MLP neurons of a small language model. Each row is named by its layer, matrix (up: input weights) and neuron, and shows model dimensions 0-191. Each number is 128 + 24 x the weight over its row's rms, rounded and kept within 0 to 255. Numbers have three digits each.
A block is one neuron, or neurons of one layer that tend to fire together. After each block is what it responds to, as a language model described it from the Wikipedia text at the highest values.

L4.up305:148150101116115127142149119123144087108141117111133123156127146118145157112163114129152115142146152091200136133128145109105133153138106130106116110117105172131106123143152104086174155104116167094161165154138126120143158106095107133130103129139127090118074175174108152149105122121115083093104115084078152109160121100094097135112132155126143118167142155149106101119090140139088160143120129110141116128179136144138147127117141160135145113106121142099122135139164148106160191125100106173143107153119082158081120101157114118109123131112108081122157139102139130158132199120105116148
Opening pieces of multi-token words whose ending must follow (w→ife, gr→ound, 19→26, ch→ap→ters), plus partial bytes of dashes, apostrophes and non-Latin script.

L4.up233:102086121081093129121081081130140138150156110109174157102123142136166111166119121150123125131145144141142111127100136154146136178148110138127110146107155133147130131167145080125087093118113133066140116150115105121151111124162119167096113137170133108146160173143095128115142125135158104103158108094097153123139143138167158121091160164148178102146144155128113131116146163151107109132171139138138118112116110130119146121106151135148071128118116168105131098096140101166131135161075161128133084093113117094139116105126129113077121146119128109187115140137105140157118160113119138158
Opening punctuation that begins a new unit of text, mainly opening quotation marks before a capitalized quote or title ("God Is…", "Hail Mary"), plus == and === section-heading markers at line start.

L2.up8:124093131125109127152163160119122144146102086116122110117110122180150093113140154143157119106124140130126135099124122124132160107139151181146135149149128130092136106175115127141119123175116155154133123142098111141134194093116121098146176093152120141084130150127136135109146116094151119098144102116123144124123167116088106125127138122119176113162159128122128139144168166138091170118128119176113092131151167114106144143088115125134081142102168152122101125126151148198160147139147119088131108123172128122134123146110153137128095107100099116101167067140148127109144101139120132123
L2.up15:112106152128169107094127144151136121087102108120117080145124160143125167128117139154126114164147107131169157128080185131076140148109135114160088157139132177095110125152114149132133117089141141137109123128089111115112139115098096162121112134158182087104146140147153137098150101138125131094106115119124113162111157124099113143126108164145111108112130146155107081121113123155130159145093079089128107119127142128126110152149163163145128149090128117122128109141131127094174157109166133091134117106156174154147145177111139105131106148061108103105103134124153177157149157108127103104
L2.up17:140071139070108142158119143100119115121118109112124178145136089129127123102095133130142101130144169135109094119161097150111173132149113102095140116119106146135097139091168137134160151137125141097147114158130115137148124088118116157158120138158128137069089139123183118139122139101112131119107097160083096127158125096090127133125168108174077118111154180119108123105132156130097143137111132146155145142168162096125180159150137133144138136135127157145073134127163128150137140132132088123101141130142105136092126131145156097152163148188118098117143135149162098132163151183101140119
L2.up63:119056120144113117148139150147114133119146082113106098153141149163183129126130127124145133122123120116121144099151135141125124126101135164102135122144165086126104132094120135096123116144094098119176124109122154138141131110043124120134116140165141078137143140132164141127157126130116183111159121132101151169114175134139135136100179081107158127125115169136129102118158144153127135146134130116078104141115158144162126121129147149154116124100170127100164099104122131161157127186118183143140075134103173183108124115143127121120135163147159120097136114104144129121129134096106176156
L2.up133:106104107120097118157138155121104127124089106112149107125132137193139137123108154131144163137131122121104099137166176148093125113132110132105133189127094153090111148151103157162125076127117162113180089112130130128158134113129108169158125100154134108102098134147135134106137130116131112115113077148102112132136141123117127125136183091124128139116142153121129077074153127168133151146112193156111127116105136126141144142082161141182147112132096157083103111158127162173151115140133078115120129126108114129125120135116158151116129185136124111128147082128193125109163114122123133133
L2.up166:122109086117173138107121102134097126122135123117125163163136153170127106151147175201097146142143159159079164130131127138123125105128110134161156142150150137110107123150099156178107112097133112116136133125146135123119139082146138180105107117116154108133135182173118125146134128112170106137104127149079131133148100122119125132127071110125085142128145116111119101118141175158161135126090110122111130179120176099120102143127144131174105126104080121134101178143160125123161157126144096123120127122096128105123116167092146099139155163111140126115114106093113107127099142130121100133
L2.up185:133146115158150096125131127117140180102125097111119137120133166137085160104121154163109110167125131106097131136084141112126116133127173136137156132130112135113127121155137117135105135168122107130113120107113115143118139136141072132095101100120114113122127131163150137096142128122162160128126142163100148175086141129127105124128119116155135141100154115114137124072127173146135126121105167122078174136114164125107133147139111157165108152161096100090122132143110134131164111167124122117111145178106081194102127167153132147140141145130109130066109061143128126157178129098110140145
L2.up232:146119105084092113112148090124159097110119099113147125133143077133107141129141160129131147164142131138090089122137145180163087142138112137091160141142111123108115116109090158131171155102150105147170090155135138122134134098102161138107114138140145147111121121121140113153118135105094116156132143141064129137126126115144097153131120095144123092076173178116098098081167142158153175136121132120155133140142154151146122099104117134183110122129162194096116115095129147182161130145171111130107126131081103110137150098121175135102110150138085118152147125105145156145119128103124151136
L2.up250:145146096121121149165089124144112114118104111117108153133124133151111118127135130159147121116092187148119164133077137133116161105105120144134127123118091149188093147139133112154082144117121165129131134101154114136104112136139103143099091107148151146112082129156114090132107134118147150135134107148137118117129096156141124128136110163095104138153210111134106084063165178177118116149118136140105179159118191124114134135121155135134101154112113169105099156143192138142102141126178119130151142121143108107106180130157118149086136111121124138105172105081154145120144116138118090139
L2.up269:141108128143093115134162159123124103125119087115133101074129169171111156113123168145139145108139131128133124143073205141109094117110182106148113160132113137111097130159118149121149121125134168093118125115090115127156177139122124177154100089150135133117095119154117111123123112153099112124150145153146138142119158122122093151133087137134127140165167135152137124090158150142119159155135127152099151157118117094129133164132152112143079119132151118106106116139132152140168140129148145132124117114120144145127140106136188118088070110107109161107109088115108158159124124106141106090
L2.up300:118128132108129098127134089148122108052119120118140124144134124174134131119107113147108169134147152149161102113120130121094156165146131140101113124155156187105117139115122123151129119130113166099140101114128096120154144131179113113128092133129147127141131122168153097123192106074159127098127135144125117103118147175113114125114113128092144111111140202117132116147109168190130161155117114133102155136127176106120149125144131123129103140107164175075144080136133145139172138123156139112083117114113110133113146095158153089104118131093104166114125149128119161179128147083112128153
L2.up320:114103089119068110125122158121113144141138074112085126110127154179148118126130162139148150091118138084129136119136130119135113115124142107142097129114135154104127127101101143185142115126137127051171089114121109129126133081083111131158097132137137121127142128136139125121134106117087118160125138146063139184107169162106150132127129125138159152134121128127125114117140161139113173155170126154181157142150122119107163129110133129170115165151140125143147127139120152149111118145164108105151107118122151136109131093171153146102098116125107159100145100096185132106172128091080105167
L2.up329:142124147087146106148102134153118116136126114112101190125131124163145112139118122131131146145173118139130094128140119141101124110136121074117123204112094161143106147145155143150160107128117117106167127105096138116138126075150108171120127130173142121097117168149166149129122102153132119120089061112103081108098110111124117115104126143101081137098141150114103142112178107145174131108128175136167097142098163090109131145115156132181134126132116135103096137129152158127127144143115126129156184111118152101140125113121138135118104119135129133157160096093129128179128158137123180121
L2.up371:108087132107088114126188150110108148133136129109133142167131134169147165112157129132151120166118134160126110083172137151095128127114108110110134129087099109114140149114091134125177124128103129104153136137125121126166103117086168123162175133168119121082105160120162118117121156092128100114148113097107161125177155121122136135080173109108154138151129164135103096117122117154122112157145115129118139108124108106137185117102157121152130113137132161132103122144122127155155126156137116103141122165121093182085135113130137123128080119109074095102108145159127115085184117143137136131
L2.up435:158101091137144106154154164122090119113147127112115143138117120158127125078141138119103156113141133134132107142156197110092163185112115114118151124165142109130080117134129139152129124150110147091158162126157117115136107132093122115113161102157129104116128142134140175137140112152170073153140120125132116117115153146112152111104153110149158133118114170115167111096136145157149143129134129154100158148131129074143163118087177133176105132149154113127130122151151139163175122132133071142108156142090131159077125117128155127112155117122109188074119077144129133117150123169148164156
L2.up443:160105130128135112156118120154082132152150089113111130136125162172062122137111161170149136155093137121162191093113162151085123141060140122170117131149127141136119160097130124097090112146119112166136117123158132113129149128115160117139122104108163114104122114146133115149170140148139142169160143143156158164098179172143157136104110143099148136107169110113140100111173170164133089130142121149093147118125121091121115111129111151109118132151141125102157122157144116157094102144111159095146101125169160111123131099143114105116152157124096093126117105088085142112179113109148081137
Fires on the word right after a clause's subject, mainly also (the commander also held), plus split pieces like ne(ver), us(ed), l(ater).

L5.up2:133155154156104081132146111142115132131104117113126110130138172154150103128104137163114123109150163135132112137102170138098110163088161112117166155128157138152124128137143130127110122127118132150145097132146139114112144129157136141108086111136187127121094129150141143158192105141142123109111112078131172166114179151099146110091157128127129148123131136136124132103144167162133084125122125125111139078118158089126149154132174136109078162128170127094134147132172104119165136169145090135121102143082110124123159117142143119080123107113120168136134086130078153102075114116105138121
L5.up44:116125140119112136174136133127169113104101107108096138116125144172110124126121134151060123132114132119121158127134134136088158154118120130077172156126119107130120099137093119145127097135113143130183105124135120119134143134125122139093108087161120115149147122174112124183140129139142092153144110125125157137148153126109132154093110128120158106177160126118107147148148132142126113117149102139112120048152126118120133200112131145107101158119160173111125134118078117144160136111096141123140147140120118116138159143132184130141105134105111189151141120128056189141141119124139099135
L5.up345:131122146128117133142152139095144184110129070118095165134111117140117123109147157113108187142126116117170130122154151138134106129115142158133093099087150132119138073150081116157163150131151140092075132118144137105092092136090129160137119120111115166154095146158109112169140122078137134167172170102112159152140122136134099147111149110130159123127130119156133114089108168143131091176070122138115127107152130122138160162084154126123100119131126165117118167106142144120100136140143090115110127145138129105126141075108151162123102108117077168136133081099116152133134093141088111101
L5.up349:135119138099096103169087144176137105103112133103113117134139113166118118117137101147089142140120097134165098123162112126119137150183088157102145157138145162162102100157083090130129187110143157095181130138147096147136092132102112161116130116130139099117121172137095143119124129172197082139112135114135142141157140156192119130089133142136130105158144179126096123111151158160147151130083136136128098145102141116142114125139137134138115117078096148111141119128123141162162131135121115133169140143102101142158144138120178127071108149083127152149159120107134134123094104133094163099
Fires on "not" after was, is or did (did not qualify, is not open) and on opening fragments of split words like ret-urning, d-ep-artment, ind-ustrial.

L2.up73:113129116143106102145152123081169130098105107112162134157120121130121118111145125156113123166145132136168130140162129133134177131132180130101099097103121154154115126133136106153108116184108147107151148154168130115121155118116100135113165091111112145089130189120144124118127145108114129100158127139074152134149115127101144147113133105118158098129118135169174122093151115132105172132115110131094131133163140122147181155166140140099161103152139153144103140120208154118100125163108110095152059171138112145111141112129146070110094126116094101110098145127117119169129124123123117120
L2.up85:147089120147150085116147125134136146105134141114151136172126176130084126058129104128117091131101143160110098095167181148095150164130157095127145141114111124128103155151125109093144135135096136115150165160109118138160139149151110122095147103150130084092108133156136176125136101100123137144120089128118127134145111123119110108094188115124173088142182179154119124111143104145154108128119152160136154116101135098161154116111132145156137134127130143093132108121150093095156128160118118146113181111105110161153131125104125122152103139118091122070117129138136099139113115097117176126
L2.up142:127126142088108120157133129091178116137133128105145159085126166160144150122139142142120175123105091167114085100141148141083124148089125085142120164103109106137150137145105121111165107189106168125145083128108157106082110157112113133117106118152123136147165121150098128133128143145132107150154107127142142136177109119096162138131117148118121150146083138148119112156101127139136151126125097124138174094179109097145163167108117121143148149152125130114117163133119137117126162110072111123154114130147118103100110092127167146100088148141128126162149137125075107127168135130088127111
L2.up162:147085138125117109171176112104118115131113112111152102135124149128107125101160114149150143160098117186184113108143188128084159132144150111134123137138091096183111158135147117096097131150101150115147140166154137136137176127141121172091116102182118123109138126165101119121164116139121112093165142137108121114141140122083108121075151101140125099120148156152158124138131136150104176105129145127135166139146126071126108127098131159109159108142130109109112143129162142110147159151087121144136116118156121100104147087107142130110091116097095115100128145101090106137110158147118136086
L2.up174:148099135140121088126141126072142111108093118110112123162119151117119166112192112119153109136146137119138118132127139134112169119140185158109122106081099134169143114174130142163098171099123134109159128131120110135124132114145105160102150130117106147124072142150094117098082149108121138068117112137138124118131115115136099124125140137100161124139169150150149169134138156138134127103123136155161120126117151146155123118098151133109107097151125141101114118101090136083087159144085121175077129128103160128127189124077132130111101122162107142133096161086188117161133172137130128118
L2.up206:106102141141107124133139152148076099113065127110152109160150154180120144116151107130118166111140168113171080099148152134148171123185161094114161132140119134108085145120121137138116131114095149087145094113102125128132158102142131118101106130142160131165132130182143115088133143101112117102150128141103147119082129160123145117117150092102133103106140168133143115085162146139130150088150144117121151135098151133107145140135137138155116119126179164077120147152173155143098120150142086113148083119098112114136153101110142129099113120100123155099140075088154112142130134138076160146
L2.up208:148128120108129140148123172101122176142118139111107114126103128160089096117137110149149092144093113169111174098124123118084139157092163133116160151153112107120143136187096099105124092173120098154149109130180123140128142143119116115108125123106140122078157149112190109132168134135128145139127114120093156129118146165139132114110119115143131147134151138167178125091124120144115109119099124128126101158136182131178155100147142206101149163142174135108131101118128134116127117161131141089175117100150151140092111171104119128115104138138093092111142171119118141105128114116123142099
L2.up242:152110130107112094129123136121112172113109092113098161200125160125113127151149077132115104153142142110156151091146133148108159160109148124134130188101118102190138127144137152109124140136098134113126121139057124120108143103096157117109149109126125111141148163159153136110170109143199132130171133147113178146133102121128114114096157108103102109126158160161130114117168115154150108090115120115134151129108159103126129132112156177143121113103129129052155122153155077126127154163156113132130121118121168157127133128116121103138129166103121121088105091093112141183123157155151146155
L2.up264:103135119142163115134175080151101078143118127109110128151132152166099162123180102138109151123112145095142089112156161133158138147158157121142144123092131120098146160124137112120145149133132122121161098134100143121123158117126178138097152126115132144139103148164139119133099130141162104075159080106103111170142077159070082119119149120120142108126115148157139121099142162141124146074150105130130162112116143128154119126142136136160144144132158110131129133154138127107143166146122096089107093173098094145107138141111117097125118118121112117099102128085107137161148122114108163140
L2.up323:147123114102095113143119129123089103088124129110104110117094161156093127147169116122116109169106110144136162091126162122148145137154108134151128124115103118148086141169097119087128137113099120089125104119160125134166159130150140122085162139116105120110141188133107112139192152148140105111172149113072160154146116184105171124122170113144147076100165125171138140106147142147107092097107145138122124148160144105183143120106112166120129097135155123135157122101093089159116144169120122170133167153120178097118144152106126104117147151089100117145101144163101115120101124158162128127
L2.up372:130077117104143079132095109103126106127144116109112144150137150142103123137113140116088107149145107097126099088142140134142110181107111133121134143147142111171107141108142109100116172145105099132128082135100156129080152095124116141143077098171129087115129143155133120139192121166164131115145094150117153149142139134142124139096137122111097133131136155132143113091175159121149156116107168152106152108094102125172137175144139143119165143154136118112148125125146101103108147159089111149120152175151112116143106103110129114136164189183134108139148150137112098143130160140109147134
L2.up376:131124135074122101177071107102134125143137102110099145139137134116111139111129140145101094118147126141151160125148111144153111187130155143116120148149173131153102112126138148140072131153105131052105145134137116155115126106132091128138147145155133100091132134143123108120156150177128142082132119128096138148136168160152150125136144120134128092138158140151137128161160152136163102145084151136151123123132137102155152126181186145142144112073140103147178129197091081098111120149142140109152099093123130152103120163117131117102163155089135122139092129115132125136115177102126101160
L2.up394:133113143104145099162129064132147096115119125107112173099137168145116123120134179141107149105167090111159115124059147152119104146143152116160122174151101105146073129114157124083121118159096128126117121122078132132145163107128117152150115143184135124141122143126085121143166121156122138110138095120130172151151162145111099146086115116109099090108155131145130132163172160137129107131091134125153150120121127063102132169127140136142099140096119102120118114125115123122118160141122172173118075122134157139149118151097150113141112096116160130143086105105089148122121148137122128119
L2.up403:096116122149134148093145094116149123111102112108117188155124131150144126131162153127130096129143149108159147091105110113115134134159146093120139110096102146184134146122149144114181124154072146126145158142122106115127140144138085140152112099129173114095114145128140123131111135123154095072119094109084108136155144110108105135111157147100151120140145131159086144130165147143073171151120130104098125142121175150121149154150137177136135151102102139142129154110120125085115138109164149120116136135132096123119144134191124094160083108131088123107112147122149151126113173102101126122
L2.up409:199136137104131099120172146097159123114161072108148166147138153101154132104109158158132145157157142171152149124105121144099112114107165099145106173099095159151092151111165102140164155151122166141158147172126111123117163117132105186155100105161162124084089123154102144110136115120082106162117136133143128112164153088144114117098119125119113160153146125133104096145124140143126154156107109143154135135181135087168164125132091118126124122150134102134090139126123106114139125135087111130071115144109116112127110096152140104117065103154113116134141137159116161142151124082129139106
L2.up433:114131091141132144163131114149139105170105096109108149129132143138159123143152133154126117125134115100141118098118154132161181110169143121137164182140102085137152097135147111111127128198116113170149100160125144141088155072143117110139090132155145144145095135155139101095120097139170127096151083121106127152110148117127086138116182105096121120167141126175093130142136155135119170101114079126131127113135124153154144163117129149132129110101146108109159125096112109165179164157115150127146098125134114097137127113072126130145103139115089117153150117103159162144116156129112147122
Short opening pieces of split words, such as d(irect), g(uitars) and spec(ialist), plus odd formatting tokens: stray space characters, ° in temperatures and coordinates, and |---| table separator rows.

L5.up15:138100125117112124161135118114139127127142123109148170145130169125135111133141118120085124117137153135133134102116125139137135174092135130103108127106111134193100113098100140136158144155148110112109121154154119148094100118095145120096147126143121160161111189138161114159150137157186124139162114122116195176134113141129142131131164124148135123141199102122171095094119137133099102117115142127130110155102127126138157165142168137163142125132145114115124135153157100148118143181098099070147099144142185155078105120087141113122155125105118122145138101100123133158103105109094135125
L5.up25:095112128138111099105122097126145091122145121114128144127126089144105130134138125144103158136135124133131116153161170125113091130142102168146126169110103116113119135146126110103105193145124129164144096139144149134152111131093104152096165096107113167075125145120170129103096132172166121146078102131095146161070152165163155126094134087136126120104203125136161097098164159132137128149115144103094150152126144114129104104128121146151141100141155109114132094162092115109137122155121136140182083128176143160133094091105115111128139146114104110081103138154129139088099119134080145137
L5.up325:131112112139147141119094121109115068158144133099120142115123135162092142164143136120150121134110146148117141136142176142121110127142129145139105156060144121112114138126101141121123131167127126084119097106136117119167140128100123106139125147142095116120111181143155117130145127165127082147084123132124117145139127108138145130059142127140184171131138158163085070077106138122105121091112120145137107139135123148176150152081156130122107101089159155138171104165148112148152138173122107157075120094142143130120109135146128124116095127115086152173169151107118131166175167169135159162
L5.up389:126095170113133113156144121132119117097110121100137119107142119150088093166135166160184104133135107154160154128144148105131145137105135086127148132119134139132133138137120112122110151154101088143116084123126125140102134150069090142144124142117098150085151132134094105125154151125159155117086094134097148119137165174185131134060138099165179127124103134151139162103129166138139089115151154124121101110150125132139133119109159148138130107133127104126145124172131140187168137173092151110132122112164150107137115126107158129070117104115088114135133157134071149134133154109171142135
Word-initial fragments, mostly " d" (days, died, drums, director), and the colon in track or race times such as 4:28 and 3:59.

L4.up269:124075151131096122142111133156106084134167100118142103144169144137106116088114159129130136144101138123151119164130171156100132169157146128137111111124143127144139119110147111078127157109099103115179156145141135118112131104144090149107109147103159105113115109142149121092145141131148156147145167140075177158104155132154144118142128136121154114102116118135128067123150134178118108123122136091100127133156107150137113120097139156176120144133136128120145056114146125127126104173134161142134135112100126156105114113154137140129125190091091126113132132119090170109178129071121167127
Word-initial or mid-word stem pieces that need a following suffix, like com(ing), o-per(ating), app-ear(ances), includ(ing), play(ing); also markdown table dividers.

L5.up4:130099150084119120169100085119141146130158076103137106118135133140101122141167117109100123130139113090107100109120143173150171163155160139167106130099127089143115132129125122103128107134124157104146146162172113125167076122139126131121186128142123135133120176152105137156106136160170078122155167097118128163134195107130104132101159135161137130111133127162141081108119110155125154174102129124155167114154120104159140117121173163166082134112128154139161096135102136155131188124093133139137134128143147146142137105128124144149096143107100132134121126128123097187115137130100153110
L5.up247:108081151090090134187072129128141147122134128112147134126158117115123123119151117151128098136094115101121092066083133160121142182168085138157133147138165102144116126141116119150091094168094132110108159147134138119159096166110088144107145152153131141142120123132126123109087146100161121103177122117111114118082179121144170116091144136133169111167155111135123091100158133151114141159130097136171125127126138141142135115114115141176100109117124134146127125171134159118147125118139131141139106141129141102125100144111120092073162117141092087139144118136104146176113156118127164128
L5.up252:162106116112149153113119124152101117166160116119157104168116143155120094122126096129116140150096104150119104103112198121116152116177129113145139102153119164148119097146101122105138088140124138120128145128114080120183175117160158138130142140108124093115124132178140139084131146161166105082110152150123112150103112136159096118112122143136147144153149174144161131122112133132117155132168143124092131104108133126159133102054123183110083138075123141084143123111117109143108158107153158120107096126152134127117119095159146124115124173134146125114073149093127161141097113081145127140
L5.up397:114130098124104125152102097102127149112166138116090166114149129143106106111146134183131122158104136086147099120105136167118139158144143151149098164111132130149114114141124095153092096173112113123105139093151105141146105125117094118097130139127096139149087186136107115099124090137117074138144109113122158156129139079151147113086166121119112168120158118156109085099137113138093123118127079166148161127101145112176158160111190130121126110093141166110122118161159121154135160147160135136116111106129135135126131114128118130121110093105097111134094126099123115149145175128097143123
Opening == or === of a section heading at the start of a line after a blank line, as in ==Career== and ===Orthologs===; sometimes line breaks or table | cells.

L2.up3:124126103073157141194138139080114127153110115119132146128125097154101148106153165140145113155117123119109134105090135137185151137130130124129139090117135119081130087160135111159135159132125130148097097117136117124109150084077102160126143081119141159158138123109141131110111160120117131096179146119111112105122154138093121129134121133104091124107139128124150156110129111170097151107132120143116134137151115133158131137122148116104110140112162136107120132124107138152103167100162131090138152128134146137145155176063163140093136149145094124147162099089169146133154118148144081122
L2.up89:080133120146143097143112083140126098146097102109150151129145137175111097173120171107116103133153139130109087142141142151212124119159107100136120134095148133112112090118132145141155147135106120133123085111149124131146118094130152121095146148149089149157123170146120119116113128118145168129147080150090143157099122098110140133120144136111152090141167136126097114132189175149134116129146106108124137130120123142140150130130117121190109094085174131103136113151126099160129116157108151135132122135100111117131106121080120113130125143124154141184135094111143156141178152142106135166
L2.up102:122125108131138100126104103142119085118076117109138115138120158166120140112135116111142128153124149129128159101150187167157151146123094117149106147113126134153123165167160152104169137134112147082127146069147124116161163112159134119097140143137127121106125149148150134153125134167122084120103134152100105127147174140140149112081163130112139139164165160167119082112140131141133108133147138088160115138122109103145121126105107137130133113098174131103154102139147091134109136124099075170120087116151146126092121105153125075143103180114125125157157165109141105171156166122101131127
L2.up108:108120137133116086142147148145124100091096118107118155134127115127173091171139142149120068115137153114149105140078131158173133124143171122137132168129146127156168080152131125084116144110107155125096109098109126154141154096142161165127130125167139138111077147161120131096160100130110104139147116115102168167126125112120117137101101138144118117165142096139111109142161166141140168132096113135117101158140139145115116142137141132115108119105146159116141145119140077138143183155162116137139096114136122079166186146087123086112114069097100115105164142162139158113124153171121175124
L2.up132:123141110119104128160135081109154115147113130113134106141137169148125110135123137163096130117163119124127109148132162137107152155116112103140100127109120119142096098140103159141120125127115124119105089115104138114146102140139113155097107117167103152147107152145140130119120153124104119149160131154128126111150141102080164114055114092072121151142101162119140148124133131156157168149138149158103199090126128109146161167098153118122126093125146183085123118151156116104121130106095164190147131114131131137154144092126140111122124164067103153154122106091135118112133155172146159138
L2.up151:113144137083138113131114105133151103106122097107124180151135089103160146152180125123096096152139145117115144159081120194156121128100099159144120143102101128113154081145167141136108156165115147100139112101111151149156125123129146150127116126134089134157116144173092127116137119127118112151146134115090165102105102088122138138091143105137121125154137137132110091133132167128141132149119112141139116138081118100133106117095148159119119120125113184091143095159166090164137161144129148149110101094151111100099172115101125105124152117065082143143141110150138191134126149155162175161
L2.up244:110098127121130145151105096129131100114103140102097125129166150159105129108189130134160125155104113141119151124123156155118136134155132121158110167087116130133102127125133141115133142143114112135115114080160108167165121098120157114103164152118108139156146144141186111110099129167136121109084064111099121141151117154121116116083151151149149160125152143157121134104146150135154097103107118127163147112099167098166163130092156126162153125094112149106169137161146144123115179135100088143117102129131129125125180160114119124122115143131156103133115122118117139153145195117102170110
L2.up262:133119107139151141115064100129152145151122086113170135128126138100163105102135179169137132138112137159109173145136138146143131140147127114123091134143128183102096122131113089111130098156096156130126173092159129127156111137138135157112144136150138124165165134135110146091131118161145156159165104112141111164106133123106173129142159134122180157149147132155096103144159181129137118142139067097129154151142114098153135139103104148132116113064142153138129131127178124118119128149109139105133120138158131134134152101106135085156080116113135082154150122105157138156159160108088112146
L2.up270:113142136113074120133128134111098102098107104108099173102129108136124117160184101147142120154119106110170105128114141140108114118113118156116095135094154163129121112164097171116109117091117157102152093083145115143127135075142132146098139123129101126093094134153105152093163092141139105144138089098108179139111090135137156128087134143125150151116168122149141094140142157153115122114142126134159122141150115111157144120093165184165133113115150169121145159186102087101157185155142124136099105109128140145132168148087141113108119122090106125128111123125134141118152181180122114152
L2.up286:120120126121140113136131142083092110117157114104131131150123175164147115126136140109142127138091144167154104114147136138139147116143128112105150115153141147139126118115131118167110133115124097100169121097136120131113129086146120130075124144140108146137150174169140119109121148093171113147171112134126144123113118117148209125133152115117169149176109144111124175135167146142109141149176142153123091110132130086153138121099121129167083115086121178117136127099103117178103110177089114148089106088113126104107134118137130136102102161088114144170146133153150100107164111149098142152
L2.up347:151099107152108087176176126120159106127132117109149111127139130154106112132143141161134159146138121098123118111102159146133140117120137126116104141096117135128107130134140128146120138125092126111165089106133119131116136113133138188140117129129127144138086129160136111111100134105093095131110120143116139148146101116108159133089129112086140167103130168116179091084170198136147178130131090111082190124105167104151146151109122140152129130168118174137121129137163126136120144146104124168089116155109136139126162115131142074105141149112120123114095104107143124152159139136128133140
L2.up356:101127141097170098136121111118135110091123122116121152129119121093149139152112104138139107174150101136154158079120123124091181097162140095153135112158138143144117115117123142094100079085136135072141138118112108149138154105106139150100146137157162148123127174145109135134132136134107123083103082112074118113129144174111126147080096127137147099109150148144110125131141146139144133111127145097135109129128159097149130200147169116126148148093106128109096110146139119117116168137141148187145091092157112112175177174129115098095108134101115165152099147139182100080102163150126143164
L2.up415:170134133111156127130138108102133104125162099111139104127115125130109101105118160125147098130106113138108152122135175131116142152072151119111102123151161105102109082137091116112128111173125086115116145137132113123138114099074150115078140136094112157141120134130138166167179113122141149161174135134130114098119157165103136154112120136104128159133131138164105138147121134149095174154133094116142125154184135050182112120109144132116082116120185147093128095121157137163131175145148163137115149113139164146124166154128132115136158146154139138110155103069119126120112147171151134146
L2.up427:077171087137112121097144080185122142153085102111129151122146161134155149131182138125122120129106126056104144164125138133157125124167146147124132149113126096112145153143170138126118128115125110144117079090116141149140174093123183140141102174164149143107125145148120087085129123118151115107136092133074146175101103129102113123142125131148108106119144115137132140095156157131119160120153118128107116105109142173108115110093103155168120133098110145126153129095106148147102122166102112123128098143142084161094136117145103140144105136153096093132131118138129163117149142118119163119
L2.up434:089106120143109159110100075125181141160162112108147130130125122147091106129136174126120071141139128167112158104117103124111157168155176078166118156106118103117143089139092148126149120181088134129153150160128132120108094122091083108130167132152123133158134185149139156130110137103136095134118103125077109157128142105120146118106140152133174121134128089186101108142162144144094115135136097127156119097157115117174134114106153140120133172089090162141132121098118144121136147105131159113155133097147122150145119147112123146146085126128123104147098152164144180116144149117095140121
L2.up439:091088131129087133139127125123161126116141119110126106171146138174094118130174149103110145158095118138124097106111105144148128182131130130154103187096101122113138115135103136115135166196104171107142149110159117135117132118129074136138135142124134144162097132161127144078066128123121089124133124134126117148108133138129170104127160156077163109126126122172146116155136176135143173128131122108097214145105115155157113100125132159140144166116108184131115123164108109112091167118139114121109095127153138135119147105125120089125085125105124091112101090120115146155137154127098164115
Mostly === or == heading markers at line start, also by after participles (Preceded by, Directed by) and opening quotation marks.